python train.py --n_layer=8 --d_model=448 --d_mlp=1792 --vocab_size=3666 --norm_eps=1e-05 --lr_mult_o=3.0 --grad_clip=1.0 --warmup_steps=200 --schedule="wsd" --seq_len=1024
MLP neurons of a small language model. Each row is named by its layer, matrix (up: input weights) and neuron, and shows model dimensions 314-441. Each number is 128 + 24 x the weight over its row's rms, rounded and kept within 0 to 255. Numbers have three digits each.
A block is one neuron, or neurons of one layer that tend to fire together. After each block is what it responds to, as a language model described it from the Wikipedia text at the highest values.

L5.up1055:134124139160112099109132143149141132119125137140144151122167123138082144157162118107139137132072135106114140100128142113124130186164156105126119127125137122104156089094119083116102143199138137185108122121170161149126143061130146129147129141147111107109163091126160115123134159171109123136143152103111100068120134145097147140115108138055116135134134137128140123120169109109114137120114
Periods closing a sentence in narrative or biographical prose, also decimal points (75.05, 19.8, 44.4) and occasionally a word's first piece (appro, $).

L2.up119:126128161127146176124156120146133109065093156162123113085132125095128132103121099167120133156094154053148172115123130111129114156101138177146096148118161125154138122133148097200122134112115114153135140113127148136120186107111150141134106118124132133116146109141149150121144139100100097104135152138176157141146136148150131115124179121138167101103131111080095148110125137107141115160131
L2.up322:123112108115101105122107101136143157131116117089080111125126130148112147155092114112108147156168132122090167137139192141161175116140165154152139140067122149143109138145173146134120103169171134112148152157127135095169119132116131142101105124155098129143147086096102113109123126172127100118102166137091127140171179129139131100109116139119138123120155173138108109189145121113132127176102
L2.up572:081136110125144143154078137090126089113095124150114130108120138112101145126125148113124145124133162166069127172133138131164107150159131110160173108144095143164153067120136166121146141166155115132141139136127130141148176091127137136124106131181120140156135184093170121111103129147104118147122123103131138115147162154136151156148156126137122120127182147121093095132143123129140135124142
L2.up621:147139113185080114111151113099133128137130124093141124137112118135086106121123108132130145099092173134150162149187162148129085141134121170142100139127107123105143115112111126160135097159129121104099148130109126142114122120170119157101127121141116121137122137163120142092128142163091191159130173129099143110112147152115154113132146132140148136140142115151124109156117138167124119148075
L2.up675:151125079127110103132128135212166131106169121140152135120147160115154107153104138169138119157111132147122089155144160079113149100134152101145157129133144142193158122119067117109136139107173121109119116133157122127079109115113179136095089099149161140118178110133142136080120147117132113105140121138154126092165149132135114120109149106158114120104148098140135135145121115152148139106113
L2.up796:119139121138130162132136077130139081161145131153132168162151118085111159167075116145120128157077146142129123143102118179100108137114148126146144154175092139114181097106107137095155132136128146130135111124128152145181137207116154101107129113125083094122133122134073100130148156118105137116126138139156144139112139119119129165113089088172161140123128104117110130107158123122109109112103
L2.up1196:179123104129158094126093157125144128105148110172131126127072125128107099118072122140103141134115133152086118139119159145097159123161105149157164179119144128115120126155077123118115107185126117138125096150048143138165102118132153131097090105190054128136126126149117123113125139101130161147124147112077087119141169152142131084153105141169124135124109066129096146139114095157156140102091
L2.up1652:118088109107115149130136112144108148151148084148144122166155115095125113137107079119108133143123141136103135140118189149134118139117158149169144132124156111116157118084129156108129101117186151150111128161121133135130130119170116122054125138131133124112171107111106142094169174091162117185134102147085147157125159170143154153131132120118095128163113105164110098157153175135107149134099
Hyphen or dash joining two parts of a compound or range, as in spin-off, high-risk, Sentinel-1, 0-0, and 1863–1931.

L5.up789:125182088123104148114185131113155136097144180094095162153146130124111115102159123145126165142121124121126125139167136088147139096141133149130147094110132129140086068149154085140114081101115107116140153171087101119146109124193109137117111102119176148158159084123133152091104130102178191143104117168125118138135103157138119154155126109123116102125106143116152149135105131069142159153136
Hyphens and dashes that join compounds or ranges (well-known, Top-Ten, 3–1), plus opening parentheses, opening quotes and plural endings (ships, panels).

L4.up92:136104149122133141123111137111138134166122117145125080140162083118107153134120150103109114106131113109129117105140113198122129123128102134100099135094096129091166134165123169138123141123146117122134127149112133119081127105114138164138141115122071136136100129103138111146135152147100090134141177152118094129118094108166152116157111179110128123094153116143134120115142176119042116117104
L4.up103:133140068093130088104166162134134154158108118148116126115132118093116126092139130126146126123127129156127124142163100123139170169112085155126159112076109131133137175136156123161151143132119114108099163112093111091107138092110146077148112149141168175108134152116143158127125117157129146146104136127147129092099150122128134141130102101119105128102109121150121127157149094142128057144107
L4.up249:093102152106162138104117081119094128180132064147124066119127134120148087119137107151133110172131158121092137125113120136141109173093123153135130109154171155159151158066161152145111102145156083105166171131146152123117137149087104110150136094164065126165137118165089122142124133145121142124126155163107112126110138143092136155123130110132110147119121123115105103126134095124113111113108
L4.up418:137115083139143118132139113080190074137153125154116113107104119093110083148100116115154154107120151089123124141149124114134125124084104126142133171141151123143138094115128120110126120130117146112113164108160126109160150096131128082106131149160152097111135167087133137126113142179194198101105144168142090119124124152104149139108106170123114120102076126119141147118126128130131144133122
L4.up667:128138113160159162124130102136176114132134101121103103151172131147160130111111135106168124116100157147158104100112143148132116160102106197170141131126091121161144138124140135115113137113127114123122122142136121138116121142115119141141096144099086143143120143132142096099117146125135123155115135165132110084141092150102099129101104178098095120129106117090097126157159127117100121137117
L4.up1070:138091137158119085082145145145145100131148132100148104122172131097144141144167148112097127125099139137100107149104118141129121151115065167134107123119137152135139131131129106128125133118118129106104146118130136156110130134080142129111143133146081180101185171134125140164103082138120132129145146153129081117137112150156122140123092171118092128104112136134115153130142147144140121121121
L4.up1228:108128154115154126135151133140144137171077129086127116103143119144140145149108141127196168113110116145116099138144135137164119181117156114162133094127134124134166156142130127150157153133148136084097143076195091122140150141099096090153105124104089085119125130140151108153114111174160118172131152169113105110116159173116117113117122145144128128105126108131141134154098115144130131160161
L4.up1286:134134123158150122124133106151132166107120117104107079097114147165155139080096139115093117150128112091115159136104138136108115180122117119149117165110113155104115171125125073158103077143091123120138111138132086126127141127098159097154158176157113131114064105138155145140169087156144134107197138159130086120142142159140098106100158129118122104090069103112127158187148107098156112116198
Final word-piece that completes an abstract noun in running prose, often before of or a comma, e.g. f|ate, hum|or, ten|ure, possess|ion.

L4.up345:152115088117181148135127138169135156133125092156116152109084121165162133147131143107098094115087115135155128071149159115098110161165108146149120152094136110105077104127118113141131115097156122122151147173104146111100149113158105104088127110149125136140134081126107120163111116154146156113146150110115118136100113148104161156096121138131102136087162129102116098138168132135149114113147
L4.up447:128097135137133124129129126154178155135107152131104177140163166145144131102126093096140114099132133119123107119125119113092142143136141149154129128155114133120162073140117084109116093072094127130165119144085160125129128143150102156092119098138142120200151112120115131108100099095151201110131118165127106067136139165134110095132153103102117105133119122131074119068115133141125132164153
L4.up534:128152125161146139129110164131123114152123147100138158131088111174103137132105113136112159121132059096140115115179114169121124171134080094161117131120129123160135123108139145129138121164121108148118132155152118182147093146113098087143112099143123137169065211098137137145162119167117140146156136141136128098169108138128143162085183122145116150132109139127146113134106128148144139137108
L4.up613:117142112138150127100130111162149117114144155110098102155099111155131135146133097155163145113110106174130094144128157117133128128112130111139152152112091143109151135102157076138144082129125119138105142132130084129119113122130124120105104115164134101103169143112128109134106117090207114128160106092125164157124096158129075137131136133123112120128136124133142139133123097138128114191144
L4.up1350:099133138137094127100094194173168121147139127126101127117144103131100129146135103111119103129180123119126145120124144118131134120155127124133137096102120122114148110165146116130088144141131178144119147121072115150143117178089130103111124134128112128158191083124168192104128146108146153169134120154140128090178171211136100132117099135141128169099151112137130129139137179123144134114110
L4.up1564:155104126109118116149095131137148094135151119096142113168088115152175135164088103118134204126137142133154053088163099141132144137121138124131117129129089089108086107141136137145120090122132147145115155108117138130130150135146082047118128161159165107130111134137110094135120139106121149134136114185156116136127124111106059112098138098146179109138097127102145123136147118128107152203135
L4.up1721:154120126123096149123118166162096143116113099124084148137111148122141100096112120109123132131172154133157131132106115170130149101110131131170135143117186111121161140141169160138129124153113124134141154121131083105130154114130085170138143154168139129151119137110120130160129117094131068142101138180157114156144132120119141135093112160106122186124136105132136146111102112171151133154133
L4.up1744:135145124123141132155109142109149107088100134138112103144153098099148113103134155112098128149153120124125127089119094145110130187137172119124111169080120101163102127160146132136145163131132168139112177134137118128102131128152089154129101167148112093110187132133092111114097116111113122098127119151135102069127125138119133130093091140133126111145105113082149138144138134183135107176143
Hyphens and word pieces that continue a word, compound or year begun by the previous token, e.g. at-grade, with|draw, 20|13, 1998-99.

L4.up48:138137163114101106104118118112110149097117113065098132124096146106152129143117102108141115161192149085128170124107176158128147087160105141113106124099172178100107125138125092161115130184157126109121130171103161148156096086116151107148120142120166122121133077137150120123138153155132183093111147102118121132140116185129141137129169127136160086130190111120133105184142100170120123127122
L4.up152:089123146126098085127154124095136130116136103082106138093119130146151150142096132155138111127127158127171168115095116159158105128129135145179099116131145171171131150133130115142113102137185133126148130127171104141120157121118125116121138138140162119128096167143154085107124130128124140160132181092154131139121161160148132182137133100148125092153153152140171143121099101154110105100128
L4.up426:105095129076168106092127080113130161129137141114168138110166139170125125102164154172131156121077154154137115092086139128098143119124136114149099117101129153164130114111184153154132134121126170133113153117136179122117135085151121138119160131157135177084089121129116112130090164133143120141137170059125137163125126168154153112105162112114113160123131098150119119109134124160102114136089
L4.up897:133129131118127121155122121100182161122109188106123136116127107135082186119164169099128145105169123134107114141114122099133091136107140122125136158169145100171125147121098113159128095148093171141101137123127093090084155134146168148115075134144126119095133138119098119134132139085149111110126158121148098156191085159136136082093120129115123104097157129097095157093097102104125104094144
L4.up1040:112127140126108136168065122138123146096144170137139137130163101134130131119114107107098141112132114136179115088110135079137130120185144140141113124109126142095119134137176112122180110133092182154142153123136184074147122140169154106173137117137132106123118108116148084122164130139143114158106086131151103091159128124112155107083172081094143156154116169145062129107155106144138103102105
L4.up1170:204162146127114106129145114068166130107127138132105135118163132110111143072135130142159112162106125144122130110125125117121111128122108161116144077145075129142122158137161087145108092156152093120117145169133163148111121085135131134113071142156109122144150126115134141076104127110154158165158174105122078137174138121118128125109162131073126100113082127139127108119127077115118129082157
L4.up1245:131205165142092144113118093144136135123125155129140157140148169168078120089124110105147134129114147132125139133105151142133074122102081130159142124091149188151144118143143102135140151132140117100117156109133137128120179095162138157103123105133139177130140132139124137096125156142122171184109106107103114086158111115170149134123173126161094159134149120120098113135168116107143116119108
L4.up1490:123142191136143132099111128168118166141147096145118153112138118133084143118154095124127160134175173139189151065100104146132114137142126073167116159083145101118126134127129135129166139127148157091147164121132142119089122111122157137099106109126129116085125107095132110124104109105155140121145162156141115115123158133125173145103127137088106110126125102112087102119089112169134073167121
Full stops ending a sentence inside running prose, often right after a name, place or figure (by a REIT., DYFI., Mouton.), before a new sentence; occasionally decimal or abbreviation dots.

L4.up464:115126135119107129155089144156103151117111161100146141126108148120134160109144139128102132128157166150129165155060131094097122120102140114145153143104123135150119111110135096141118177137148113121085117131087132121112105100147141138147132112122145133122140175165123148102128144127136146149107153110130165133122166123102149120156116108170203124198154117139102117127138100162116133119121
L4.up512:102135125111109129121085151121176146089156109128100145185121127151108135100152121137119130128168144138107120118098155129127132119141075103134129134133136126159128121126116133148116136125091118126143117131069128137122112101142091157138125113119117115159171122187120121113111127139156149143125090149180137090138103157157120120168174114106128163093142125126158103155116111140123108155144
L4.up645:116163094145129161176112144108145157156113084142100138126136127128091123138108139122157173127122140139149105131105108118135128086111100133069122109138101114126095138128159137115139111168135087146165125167103107139117142126140100103144113116106085127113131126102145116109138127108175167122168103157143098126126132134124120173140151130100122121137080110122112159107126165154146128157142
L4.up1183:109159110109089118095127143150121165140137102128157136151178130108103111152139132089114099095189129110142167125152130098135110130141138116128135132095093135137170109155110096139127153130123117135144128110144133171193140149152132113145143119154085148120170140094132149067095100164128131122156086085091152099139130127101180107128133156138152135131124144141170161127154138126147153113070
L4.up1340:125126127163158132101133082138162088118103144094097148170176153154091075133115168144140186130136095119129130057118093117093146115135187133150120103109136110124112102147136082163163099111104105124101161163092135122147132149159087113113114118159150084078087133140099099130070110116105142126111133088097110126114163160116104114138152088114116121120097131164092140136130091134151140136130
L4.up1451:142102146147070112142092151141138183137148139139098126169142141131133117107125096146097151089151086109178159120119165115147140110161132069072149110153114162133129098142117115152043141103155100110132089122126141107163099121148111129141120089125140100110127096105102082125111130135122122123116153159131088136154128129135153124134115128164157084100113170137137152140117085126134135119126
L4.up1727:112151120156115122177097118111102123110144091108100148117145186151141114120156149095126138119128112137159109095149128100113144155117111116093118095143106167159139088200104115114116142156152100136135112121146160134189122116120140097123150177135113138122144130133122191129150119155136124131150125162136107154112102166124179131170109103168114111125110127153161112076170154140142138123140
L4.up1767:153125103155079126128133138109118163137132130113153113128167129170117098116160160132104122151147109105132121135132156120081111089198106115115101127156139116156175116103103131145139130132129148152124156142111164093150124161106112128140092156132149129152130162159142142134115130159133142168139127148157144125150095084115107147155123057115100108118119177107120107090100159145163124123160
Tokens right after a numeral or number word: ordinal suffixes (100th, tenth), units of time or distance (days, miles, hours), and %/per cent.

L5.up749:130100148105146087106146133168125102153162118132104121140170102108140132129172120138147140114125142121118110129128111122118147137132135142131090112131119032142146159123134107147134130123095136133110147086136092142137143130093155113152078154155150146144135126136145131146101125121136142133114150140121119078108079139104145109156129125133155116083097105128148117160120149121168168121138
Final suffix piece completing a multi-token abstract or event noun, usually before of or punctuation, such as implement-ation, clas-hes, agre-ement.

L2.up426:128093140117108146103110133135131135103078161114134164135127116093134084165169114119127128128122083134143140153146149153135153192166138152119145146165127134117151149110148163121148138149137125118180110114114091147125102116122137113125116105133083116096149109144162134123081127132138095159135121158110068104138124131108148105182144077108112098127137136132124128151154159171115145101135
L2.up762:106124121148095119080136145122118138112113172118159134102124155151135167137132148067163074124137111123198160153090172123128125157140108135146163062097138158144155081133133101102108155146144126124127132136162125113131144079100128104097125191173133093139134087126120095129126181163109109107123142103173137114098088125118125099118115138156132092138117139146104135167117132141157129106143
L2.up958:164143143174169148164131139115156131108146117083117147133157129098111090139108099110132062139136134121115128137175141144123119123123148135178147159115087071129129165120123133123140160121134125111109111160093134128152082153124132133139141155153122140109137137127078131081109121120116099139136071135144098112123106117090138113131121112084131133093103145123134116154132143168136108145173
L2.up984:125094151114118130118116140135100132107148117136059185126117127071151106151161152144136154131121113152132118129150165114101101108152178122134146119109123100110135142163133130126150129117165127107153127170129163113161117117141116128123129108141134144087145160120118163129130144135153120118154061137149117076162100097171122057095125086131157127127125156168081136184107132145126152112167
L2.up1114:104135132128124148121088155153111133107103141113158146168130126107154137110116114129115099109125118111105130139134070151077129117145173148088141067072065105135139110098117132160144100102160146136210112133144144133129083120115136109112123121125142163115167135096116104113133132149162153122085109197115156103153114117137095161137131109140116105119131146174108087109143139095138106110127
L2.up1140:163137114129147141097123162109107139104118165120128170142103144093155150110109102127143125115187165142126148112145110118140114117147145149156132146121098187120166125123124140080114110125088151165078112102114086184171153116136113087168119151164114130104082104131085071095128118103103156158154136132108120107162102098128095166120130110128125156117121153166130139125099113106182129090117
L2.up1586:137121185150133194118137097195141180114145139077088123118091154151126089147132092127136128092136129080136173156164173093139111115091134112148126148126126112143162108154125095101127148124125084124146123157111105108137142135160129121110145074155131108123173103139099129111137142129114107126126130129092098117109112121148135124149093092145094137113114127134116159110103155082138136118126
L2.up1595:148097136144094145148121130149141134180119103171078157103136121129117124144122146106117102096144130131145118142135147106101120104142090097157113165126127136164147139153095129125087113127141142111127085145113157109133117123061148122155122169145170083114142120156115130088084104091142111120107108125087103087105153146161174127109117086124100093081112152120170160131116171081122141155086
Ordinal suffix pieces (th, h, nd, rd) ending words like seventh, 5th, 2nd, plus counting words such as two, six, second, several.

L4.up60:125130091078159106105103087129142116133097121128129152126108162072089131142111136133131174116070120113097084144105128104128100104139154122137167124126140150099165150085084129108120130124122165127156157179094149165124111121158128132108111120161105117124113163121134112119139102118127114139120137111133079111174147148073129117140144087170097137077131143133065047121118134113154134087128
L4.up184:124095124119107128144139149123108126160118127123116113124091084117114101139139152135154126105098133161112089093138125187137126097094116130149147141134161127166128135129090138105107124130122124158123188162123164145151118090091126122141172147138113146147136142166135110192145166143105120120151136122117138156113136153161091128128160089102109048133107161111145154097099136150138155088120
L4.up228:127113135120114120125091127123147167105115137129053137134163149132141125085104121089158120116130132132129112170132143108166118151134184094128130111100149131139136151062142132145163144124097139162156132122159139134110098119122142105128117112168132157101123113123163137100127148113132113094109090136155091149100122163147140136087123100118147127110127128094072147107106129174161146059168
L4.up1104:106115106132088141112122157080111078111131144117129125137126123166122133144156125134092135130139103136109105074102125126173143121163089106109122118132147135143120110127115167103150117098141128085159178093180112145124139094129113140136125082142132129138151126138135165135156070111131110137102096120143143145145117116119108138116149100083115140103169140161145126114130114157159159108135
L4.up1655:129118095120120150066135138162094115124127152096123157117112094082092092110160166152099131152155115137135143112074145123101119106120080153124126119085102166158122118080105130063201161128100124110158095090167143148169164094154150131079152131120145129155139126143157099087112138118173140147089117134102169119160104146173092135137135185124118133147125108156079150109123153120118174105113
L4.up1666:132140129139135116131113168139147099110157172109106116165128135127106145138125161159137150108132122137166144119080117107159131129134158110164124120070139180133085115099103118121180124099086115178110137117163137105144122138157099121139085142163125139155101077124124170104142177153140149140103103170128139133110082146141093122140069066103119103138142137104076121137127122175115135110144
L4.up1756:135117134139148193078106095128118133125133131134128182135164135165131130131105171118144112133137109116112125123099108115140115084110115169125140115052134177097141114097110109136111121144128145151175135131105123118094154092144128156133128125142115126128140118160139130165119136097143130138131072106099086143105125135138135127170152084130128133073142109150144143131112091124124110133153
L4.up1778:134122115136118111141120110175133175150115121129131147121131119108115108120124145135110131131139134137107129128105123074142158109098121157141139120135148150117142130110143114124106149100146095107126139179125102090136115148140130119129149152114132158107183097168120181156152156091090093141132139126133119102127067165201165165130163148155094132120105134108116119148137127077132160070149
Fires on the token right after a person's full name, mostly "of", commas, table pipes, and "and", as in critic X of NME.

L2.up206:138132123154092094140115138134121105109087149110161108135104153113143126129145156139137134114124117151125115110100140113084119156125114119147125102132128146119136130142151111116113130138149133111092173133121144139140105128116118138119072138103105093142169135148166126159096138098141071132156133136130103158108163140152149112097133166095155158112154072103161166124147151133149153133145
L2.up263:146117132167159128131088153125141127137127114128135148107145119163116180079100134118112155103173108158089142104137096141122135085110141138141099119152157153143142155136130131132129190116137092156106114129150061122122133122142152128099123168145109143098134157138133152172107129095154154107142167077151114102100130102121121151124142164129126135185150095103113156090143148146106112161161
L2.up641:119112150115116098141154165155132113147086118120109157138136105118152125130150137098116159110148113118144137146112120147123120114140074145154115135128110134150154114050125133158116112149109141142104152111093128121097099116123104115109117159140119140117123133106147116157148154126115145148123135155165048157147130161174152085177103115129081105100139146133129143168103149159101135134144
L2.up847:156102136100135135104146136127101162131106156096168123114183135159143141120095089111112123149157175114124118098126103115157145102185139136103144088146121140157087116132135117098150093114138122120138147177102127128110090123147111117078098112129176090196156141147126136126101141129091085118141118089110091132126160141139159119166170107146143113109089121149147150128099142113136137134154
L2.up1332:128114158152099133114139108090125131168146104154103153163130088116164128135093113137155079092135157139158152127111142140173130149112133126131131092160127114118094092132173164163125121108153093166164161144132109126152130143107138152123128129140130112126171141102123156162155141139138116114128081088132104074117101126096106141154131135117131083122096145144117087121154112154137118130156
L2.up1444:189137088142104114116157137144121192143138125082140148138146139135146138102107158107104154112133138089157097117150134100106115164151122098153145067137112175112097115125164149085113124150114100124129165161098107139129093125105122144180138088124119132144137163160095113105109114101124167107172126103112124144078140135133124118146181109108120164090116107118130151110107140096132171158106
L2.up1670:166149112172134096103157144090110100148099118117112163163158127114153112163100159097162137162161164129150129106123125109132142091117144179144146141132114139105131156104162088119115113116114142156132136171124102126123109088105112137120126147158130127138085131116109108143125106103110131127132131109114113124129101116162106142152111176123073144100065118123092153112143133136108136125155
L2.up1725:124170115161158153140115176117167122153119105111143126106104130168149131110141126090117138155145126103116136123098106138137114133112109154099192096087098138116093116123172147138112165139115142141145127089152134109110133090099133143119114091119142117107106115130125118145085161135113133135130147110110126145118085173105080142180144086152126086127142053123121126173123134146127136118125
Word-final suffix pieces that complete a split noun, mostly plurals, such as -ities, -ments, -ions, -ers, -ies, -s.

L5.up1027:120115122131161127119071145155082131121142152144114152133114138110114147115089130112101105150109137154137182110113138146159098123134117123145170100123129112125146126141118141103101101161136136136122136130152098119097084137099098114141147149126135114132111104145105114130127128135157152081149151145116091108108097139115134110104110122124144116118132134114090133115120139101125161110174
Final word pieces of people's or organizations' names and the comma right after them, e.g. Schuldiner, / Gutier-re-z / Hutchin-son.

L5.up1208:152135149140118090118104145081114159135101118130108087118143114143124108142152112148110140131089134132145166146105105095131133141142131136124173136120121146157155141121091064102083208155133111131139146121092130148117169094118135141150142112133101121118059131128119119109120179109146129116136139162153130134170128155140102154118123181170102133098160126112117087110125132140136172124110
Tokens that finish a number or its unit, chiefly the ordinal suffix "th" after digits (20th, 115th), plus closing zeros, kg, ft, and "same" in "the same year".